Part of a small language model's weights.
Architecture: learned positions, biases.
Training: a variant of Muon for these matrices, 140M tokens.
MLP neurons of a small language model. Each row is named by its layer, matrix (up: input weights; down: output weights) and neuron, and shows model dimensions 32-127. Each number is 128 + 24 x the weight over its row's rms, rounded and kept within 0 to 255. Numbers have three digits each.
Before each neuron's rows, "fires on" lists the tokens most often at its 100 highest values on Wikipedia text that the model never trained on; "fires before" lists the tokens most often just after its 100 highest values on Wikipedia text that the model never trained on.

fires on: "Th", "op", "it", "ok", "us"
fires before: "ey ", "en ", "ere ", "e", "ese ", "pos"
L15.up545:135108139156141148127151147108173137133111138108117109114145126087141166070136129152097128120103110124130179090092145093143113115111085126130135112129151150110139151101138126098163105095144108117117101139137125097129085136084141160096100106125091115148151143122082139095134157137116095140
L15.down545:107150099160122104082162156116147166132125131135097061138125099147115130150162103109144107172108113151101135136124170107100149157134143093110127104103149130142123137100139140143175111108132112131136117104165113160133175137151117109125140113134135126169137134123125099185118112108067107135

fires on: "sing", "Char", "g", "op", "d", "peop"
fires before: "le", "l", "le ", "les "
L17.up259:085130124132166107119171161134089089139130127119142133117101141049145135140112086159110112113115092141125098101107097111109114108140131097131147158166152139139153104124058119115113111123121104099132140119143154117154109157148131140141114121111153094108146157197156145117145118139161144140
L17.down259:132093137181134118143129117140129107148094078094109129130119106125134123125125165136126102111131103118097160113175102154108098108124128120092134137144091109101163077139124105114135133135132166113146146135151094145111130107118165124136126120101106113083138118095156161173160111054115133110

fires on: "un", "uc", "Fran", "suc", "ran", "ir"
fires before: "g", "c", "ce", "k", "cess", "g "
L17.up440:111104135091095109147117124099123082128088133153130093074134172089137120121118104150154150127147121128110130120092113157134100151103162146147142137116108156089166117122109112080123144089140097146109123204160101134198113138112158122129101136101088147136115146137129148142152157112127121136
L17.down440:146099143156147143127119102074120129162183138130096105130135124121115085073160134103144142112101154131138149120087148118181177134109126110091125136108109159144127148130131121120147122082144123135154128175128132134132166118127161136125162112109076138117110089137140137108154122130126158132

fires on: "Th", "Y", "y", "k", "al", "ag"
fires before: "oun", "ey ", "ere ", "e", "ese "
L16.up608:124138081109127089121163114149127134167124135158165085109151126109128121093094148133176159142122143126107106113098097090121131115129121094148118110109189126145138105122135149134095075153167120125118116122132136137129096147156113137119085092112092138134102163165130079138134116105083130150
L16.down608:133158132113170104099135155111115098083145160136138110123154186081112100157106159089121127137117138172141161101138158109103138089140183140119132109147129122140135155128121188145137132093128142089156128167146160113131126138119136117129114146124107126137119122111111146141148126108112122088

fires on: "|---|---|---|---", "found", "ti", "|---", "|---|---", "born "
fires before: "|", "ed ", "|---", "|---|---", "|---|---|---|---"
L2.up33:110129092117099139153089145069116151148171126124134130128159122147131179134127138125130137111154143141147108141125146118106099094104111144113136153114111197112144139130139079144143127150134166130105091157125133134125147180158183121129128154154125104105105137101145145081078164145164103139
L2.down33:093069125141107096143098093083140112116122131172096128103145075116156144140119132139170146097083106134147112128112104141129113149131110126129092100113102129160106106187164110095121112120105162141141153129124105123119137151149129140110113163155125106133131164085118119134128120125151152152

fires on: "te", "well ", "such ", "Fr", "/", "ted "
fires before: "as ", "om ", "/", "ach", "ams ", "ch"
L10.up117:120152136136130152096125079146141123164095077110099127157151169170151117156129138135112157154146123137121142160122144114103150140153118098089153125101134140159139139113141097135136136107142108164100122156112137150117151157119127130129143154146138127126129173190148100163167118150116083113
L10.down117:133181102096166172137103171109163130122159134129125137138098112086123099087180150133113106109116091099110149146107125133156145110142137125190136121106111114145162162168152112157106098134112152112119114132127095128114092077115093122124090159143106122153102140145148119109147091111128144149

fires on: "sig", "oug", "ak", "wor", "au", "retur"
fires before: "ned ", "h", "l", "ni", "n", "ht "
L2.up318:112146154112118099123107097152133141155098096123144130121145143128103121093115068137114146099129171124124173122130115108095149155095102110099152134107158146139178186167133130166136128108147110098139135148115158120135138143136127094134143124117151158121145144132150182126132102074096112143
L2.down318:140090116136129120156142152127108108088195139127187116107127138107143144178150134122104149098116153159081160148126138085160106146126145166169167160162132134111120122097106118108089160084107134148150158181128097127139128103104161147143156094111136135119087122106127128135137120160147115143

fires on: "im", "m", "nam", "leg"
fires before: "ent", "ent ", "ed ", "ary ", "e ", "ation "
L16.up519:125118115124115103138122130155106094156130127084119128140166162145107087114125136114149122132116118145125110187087122097119160157165160075144135086155146164140150116135084161098131118115126079173125103103136127177132149110118087106095124183109162127105148098124139143173138113163119158143
L16.down519:114122174133149086126093119089114128146144119086122124100123090138126133135108143139125157138106158114129126157150106117099111109133149116090141090136123118105105135099164103132106132122154167133074123133135156149147139062078120129161133107134111100130114152154046164100155120136118128090

fires on: "200", "201", "202", "194", "195", "7"
fires before: "7", "0", "9", "5", "8", "6"
L16.up290:096126133125139102132121121125102098165138094115141135118156114085131097167110119139129086110139127150113140086130160135145172110123106138067078109139087118144056110109086120185159111119111130166114126144092120151145122111077118101115142138072129120121165139123133134143088128132143106077
L16.down290:084110141140156159119155156130153120147160131157134094108127126123133158139159167163111101130140107120101094182106118123093106105131141148118110088106072092094172158148114103139137150129115139084148137113084102114139150140155124116117142132108104153109145109156114128129135153053141132117

fires on: "4", "5", "et", "sh", "6", "0"
fires before: "–", ": ", ")", "ball ", "-", "be "
L13.up326:119095110125128125148133073113092161096131123106133112131127137131137150099133150088106127139150117113076092154124082161119171157151108141165164131146136090139111096146129148123131146093126166166119126145171122129182121143103159122129172135117122112090167148098070202100139129144146137116
L13.down326:122151126111134107158131127135156109063125109113126134104125177121106108130093141101122125105146123116159143148104131175141147126114164141123102152137148155078129145115096120153130119116143131128102166092135173152125160108116152120125160148090124151127119119113141145148106116094116128137

fires on: "—", "released ", ": ", ") ", ", ", "As "
fires before: "; ", "in ", "is ", "- ", "to ", "L"
L2.up568:097136114091129133116083107131145113083118155087137140111119122064115139131136115095157130164113115107119159099157131108156136122149134170101112176128151142100132062103140143103095039090127139151074137122127159137103158139090116108165126133130147124108134136157140121117128097109083120151
L2.down568:138136109154091131102150152132138148131120127115148112133217108133144164105087111129144145095109125189131136124102174128138136139108104098115070100105115126149131150137167122130136117129101119097100172144136127071107101173132123139114135139135120129177126149136104151156112147168174129109

fires on: "200", "198", "202", "\n", "201", "199"
fires before: "5", "4", "8", "7", "6", "6 "
L16.up42:088137152167101145125135127132113142126123087145141111154074133129110182132114131166150126106064120159136130165122125156105122155119088095109153151182115098133175108132144150145141138180101141113124143115139134162156131135128123117098121107141124142132150172114113158138116124153127136189
L16.down42:149107119100148140106108131171150143116137132138173157130158115134075102127173141132138102146151112158130128136143161107113122116168126151114129101157118169116119095116122143129150113102132120128115153150114128134143188142140134152089152116131133099144156168178136136094105104198140128107

fires on: "|"
fires before: "\n", "\n\n"
L11.up348:112123102101110148148131130117097118100094108074087140123132121142150169118115171119173055147110095134112093179118084146132153150164122136113134105125119115150152113134122203108129136083102116099132147123143130131134132180137120132102135092118113101122127139132113144153107181113140086168
L11.down348:166083113119128119118114120115072137106152140104111143118108147158116096108161125088115133136137114111159151069107132107151073143087139125169125135099119137127164148126124118115140174152077123111127133116146082110126103104120126091159164105076173113142131101149076144113152091173103144146

fires on: "| ", "200", "199", "194", "v", "201"
fires before: "7 ", "8 ", "7", "6 ", "9 "
L16.up502:130194141136112104163137164121062150167131135100117140142167144129122119136100133146146130157102163147109158143117096164094142146147128140166104189138146112143108149128154118096159138111151106139114152141074164121120155112151111119111157111130083099126174155086124113131105116154136149125
L16.down502:150108074146164154128116104103157156156109151126117158124147135129149157132116118115147131101121148115081104141142136147149124153127120135136115131105103135184187125122121101131163124133071137165104099119112129108131097141143084105135118142128141155121158169125119130098147101166127148110

fires on: "2", "1", "K", "0"
fires before: "–"
L13.up337:098139178107099103140116103150114122129132130136161144153132105112092171123144106092138168142107108127147132119098155119138136082145088160172141134102138137089155169126094125117065104112138132136131131113159136146142147145106174127160150105151153143121125129143137135134114122154153153125
L13.down337:125126136105107156118158134114118143113146150098188125102132088124144139141099152114121131120096116087126150109157168078102118120124135124127112157144118144125145146111079117089158133141122167160122131140128130114133144104128116100115139119109116099125134106110124115152120127185100169153

fires on: "| ", "4", "not "
fires before: "0 ", "— ", "1 ", "2 ", ","
L15.up5:113127095146117146130141128147074158139096105115162090121107134135107074191130086146108083125091166175145135130132125117146160114118129115087123129084115105150123117152165111124190128125138139169127076144128096136134128112100112091145137120158134142152176155133153095147146110138065161099
L15.down5:119109156132145111100116149118146124135139131104120154099096148091131139126105139117178094100088121083140099126124159130095131117121115123139146133118131121162119114113118131152183106091111141069083113130141100160095155152146153170103150170087149130093105111124115143115130087075115117126

fires on: "200", "202", "| ", "199", "201"
fires before: "5", "6 ", "6", "4", "5 ", "4 "
L16.up216:111141087161106090137131129109136126159111119132101129153152146119102135121074105175078085140129080116089128173075129131136115148080098104114139095136143100182113114100142157134083129097124089167142127142156148149160155136127106111109104117120104100121101131137148152136107094128121111154
L16.down216:122109105146106135145130120120130151143155099144165125125098091113142179113153142167135174114140157111133107119139130115084101119182122098095163104132106119154170136104146105123153181145103115143117123115108102114162134165113140112074149108096111165108130131104113103128159117139117116130

fires on: "\n"
fires before: "- "
L6.up109:127153131149100090149112112112145121121127112126125142140151153087148121154164113120138167133134088102131149137103091153094109107100080109154131146147132100106128134142095111166123069134092143158112145160154138139089087156162147123110128136097104140126129130149123152144131094137115103104
L6.down109:115149136169107086149094158152124139153100130131174132128114176109114115090156094152163112129131141089130158165106086132083136153088129136124172116117156095124129140101167112132150110105121083117167143143127116150096124111143109137108119120137186130082154145092093120096148137165097133154

fires on: "0", "1", "2", "ot", "| ", "ask"
fires before: "–", "et", "il", "201"
L14.up470:129173143118140130140154130124112161109079087125121109146106113145135125129112114166130124162124124134159158097108157128114085085179117142149100105129140130087148128076090103113099106119128145177139114121137168075103163145081134109166129122133101162126149116148098122105084103145086151112
L14.down470:120068106126125119143115154099133130135131157132119102123117158119141161142143157119106163105101110134148130145116117138139130137120112118152157118139095160151151098144168117122129158123113088092110101132110113135133152130106132141178112114120149130115156097078108066106116133137123144082

fires on: "ing ", "ed ", "w", "ish", "it"
fires before: "to ", "ing ", "o ", "by "
L13.up39:108118085120127135158140195144156168103117091138152129157097175117115144155111169138138151169133144158145128089145104186113128157113107138108152119127145154173164111112100126107176102115089080133108095146099108147116106133130152102090139125167160136120127155114165144141125102134086108155
L13.down39:111134140121105119110163145117108145148141109092163135151103052130137137145122137134150173099144096151149116171121131138091157103091135070100156131172122093098085152139119121124110120124129142079102132106109117078134125148157140131119095100108106137148138122130113150165126135117146152068

fires on: "==", "|", "5", "ac"
fires before: "\n", "\n\n", "y"
L11.up531:119138121105114113098152140149136146133162101138087127132175119093111179144151118141110121144115106129105109133143125145106169140105099113152134159167153120171128137123116163089130120100152111103116164137121130168126086167118146130116149113114130112135157073136121084140144118127125119149
L11.down531:125097133130114122154083146154110140147073119153095119077143176151133126132142104177062094142131125151138162084114108136125106142143141104132157122149129130120083157136111140085098143110147127141101115122150129160116112114116128117166110137132121132158150087081086133172119085123118129114

fires on: "ed ", "ted ", "m", "ned ", "om"
fires before: "to ", "by ", "a ", "in ", "at ", "on "
L6.up296:124138126087109133138093116129091119113100137118122156148166117137173139117106127128131123135143094170129087136114162121129117157138144090098132128137139089116118101174120127114169113122149102106138107085158121131132124155102093141080112146170151137166119143118128121092165121145137146143
L6.down296:144106107090146161144156105107124101168109114147150108129116131138113103112112116094151133091162133122158112098135099135116170041124147133123169118125153140147090120082130103139111099104113083118132110154121157090155095111103091145122160126156101148142110165129160117112126158084109084090

fires on: "."
fires before: "\n\n", ", ", "P", "\n", "S"
L2.up224:104174132125143095118122151119124155079158111170104163138089123122126182116139117080165131140103102138155096116107130116089104125161179098147122130129165110157117130101170166104127126109123130136145111126128141133155142091150148113107127129137168105148116135144067179135137090141143114143
L2.down224:109082140132132110143111103152137132073122107150126164124145120137151117141175132136152084093150084111140133146109122124133132086124120166151143121124143116093134145131141121128118120136142095103121153135096160134125149126083145120145103142154147131157133090111137118096127163093153119081

fires on: "rig", "ig", "sig"
fires before: "ned ", "g", "h", "ade ", "ul", "ht "
L8.up49:154125146119092111121137129078078184139086101123134068118163175118141122108150096078140144183131145123122111156159142111132148126120140143154122097108144186111166142091106138138163129090122130113159111111139145187131129117105167086131105101106122129151123126121090122096120142131108129112
L8.down49:103168147170152108150133155131165156109124107139161141097134130110111132141129089098117074119148148154163100157145124125113105122121122123143113115123140164111128166074096168118108156179126127088121133145083116153148145099173163154112086136146120124124101111092175076130150134112129106133

fires on: ")", ".", "ere ", ") ", "there ", ")."
fires before: "\n\n", "\n", "is ", "are "
L9.up338:133159090178128143114122117170130143111132075109104118065135093110164130125121118121141124134116135155124142076085135158134126138157155100112100111094121129107119140142105140081134096147111115118124112137106115156125125142165098123137109125152155082126117081127122128134109102119104128115
L9.down338:102133108181106120149131124133163108104096121110119123103116090128140148137137086144111114161112173119108119124144083104120153153121129150156094140124125102159169157146133140130136128120147105140176158144101120115149168132104152111145110128156119097101131103122125137110151149103152138106

fires on: "\n", "ar", "oug", "re"
fires before: "| ", "n", "h", "ad"
L9.up452:117138116121143161154114155117157156099111127137153105108157141116148115128125084134119125068110132126166115113119121186109153152114124124143143172165179124119131094115114067120146155137148134117127149143111119140151130110129157133146167093148123111109163148116137148100094154136123141083
L9.down452:117162125120114128134126097094113144155114141169130149176081116134090106122135133148164131118093114127110140115127130103136126139119130136118152086131093106100152111154113110172111135138129115105170084112145119140094099103145071118119140160142138113160112135139176120145172151133131138136

fires on: "ed ", "ue ", "ing ", "er", "ned ", "or "
fires before: "to ", "on "
L10.up20:120128101139127153143081130144115100142123102098112113110099096113106119152098156145105176146113178175150115155141137167125111115143129091169126128152128101137108097148112134105138094115105132109125119125098158157091134134111185131078139127166115149147125150137133137149116168084059102100
L10.down20:100146152174068160127118121121125120085111116100117133158134121149130158125166141105137119097159129128130097129127122106072117136119102125140142114100145144094104133133126151089124126080124131082095107111114117148176125101136108100105126150179132117151171148116155175091120167094142120123

fires on: "Char", "sing", "att", "J"
fires before: "le ", "les ", "l", "er ", "le", "an "
L14.up197:108143132105074110106108123135130106155134128127111099160123099096097139161091133138137135108170100150127158166102132116080110130119141115073144107091141100137096141166073112146128118105117088133111143110105107145148110118148156142100112170101145111112129112133085120114146153137122121104
L14.down197:063108183130160136091137141151108184155126155144122108122112127124156107102079137177103145110151105099128127129126154122103110098148124123078118151142084146106120118143174118141168097117138107130144105127140127121081176130092106116151122126141112101137155147189131108145110139120171114072

fires on: "199", "202", "ac", "200", "dis", "201"
fires before: "5", "6", "c", "col", "6 "
L15.up519:108118137125110160132135165122112134150121112173073099138132182132108144130160144123101134143167105162111070156110106146114180116126136127151144172126119109137056124133136141112129115077135095092151164161117141165107140137136147140155109111142110121176129116153146139121128118162102110118
L15.down519:094161113113177130124167132109122143090096124161153161086148146105099157080114117085151083138118107171135159115126127133095152136122132112122139096121107129178147145105157134111158121102131149158142129112125129091143106086157169128112122115132133116119140156110132087130117133097134139154

fires on: "pro", "In", "Pro"
fires before: "vid", "jec", "pos", "gr", "t"
L16.up453:117108157128178132122107141149109130103106122111171090117129141150089123115133176121133118065079150116129139116137137124093124124108109119128126110106132132128172135141123125151173129126157107121086146158135186122119083136149141126172139144111108130131175105135153102141164135134129062134
L16.down453:148114170110147119123082141127061122126126108118157084157099110096139118159148143146141129088101103123140131151120142106087130138088107106158130135094163130106095134117113080140145099123101130139117145111148142119107102161170104093108109154133133138152155099174102128143133091084139115144

fires on: "| ", "to ", "' "
fires before: "0 ", "1 ", "5 ", "3", "2"
L5.up339:132095119099108155095147076146082136110109130126123120103109122157115099144159131098075161099108104132162156160088097113165108168151154128108149113148144154165171128117147125138126164106146161132144130139165132140139145101103147144135148146123122110123154111092132151102160104138124117133
L5.down339:134136099105144126126090120176128144123112162076187150126114111080183131119129124126106109168180128099136151156088124120127107146163115159126107142139123130129136135144148177111153102119172126114086129140133155150107154142086134135110161148144127131109129148114127115106148139124072104101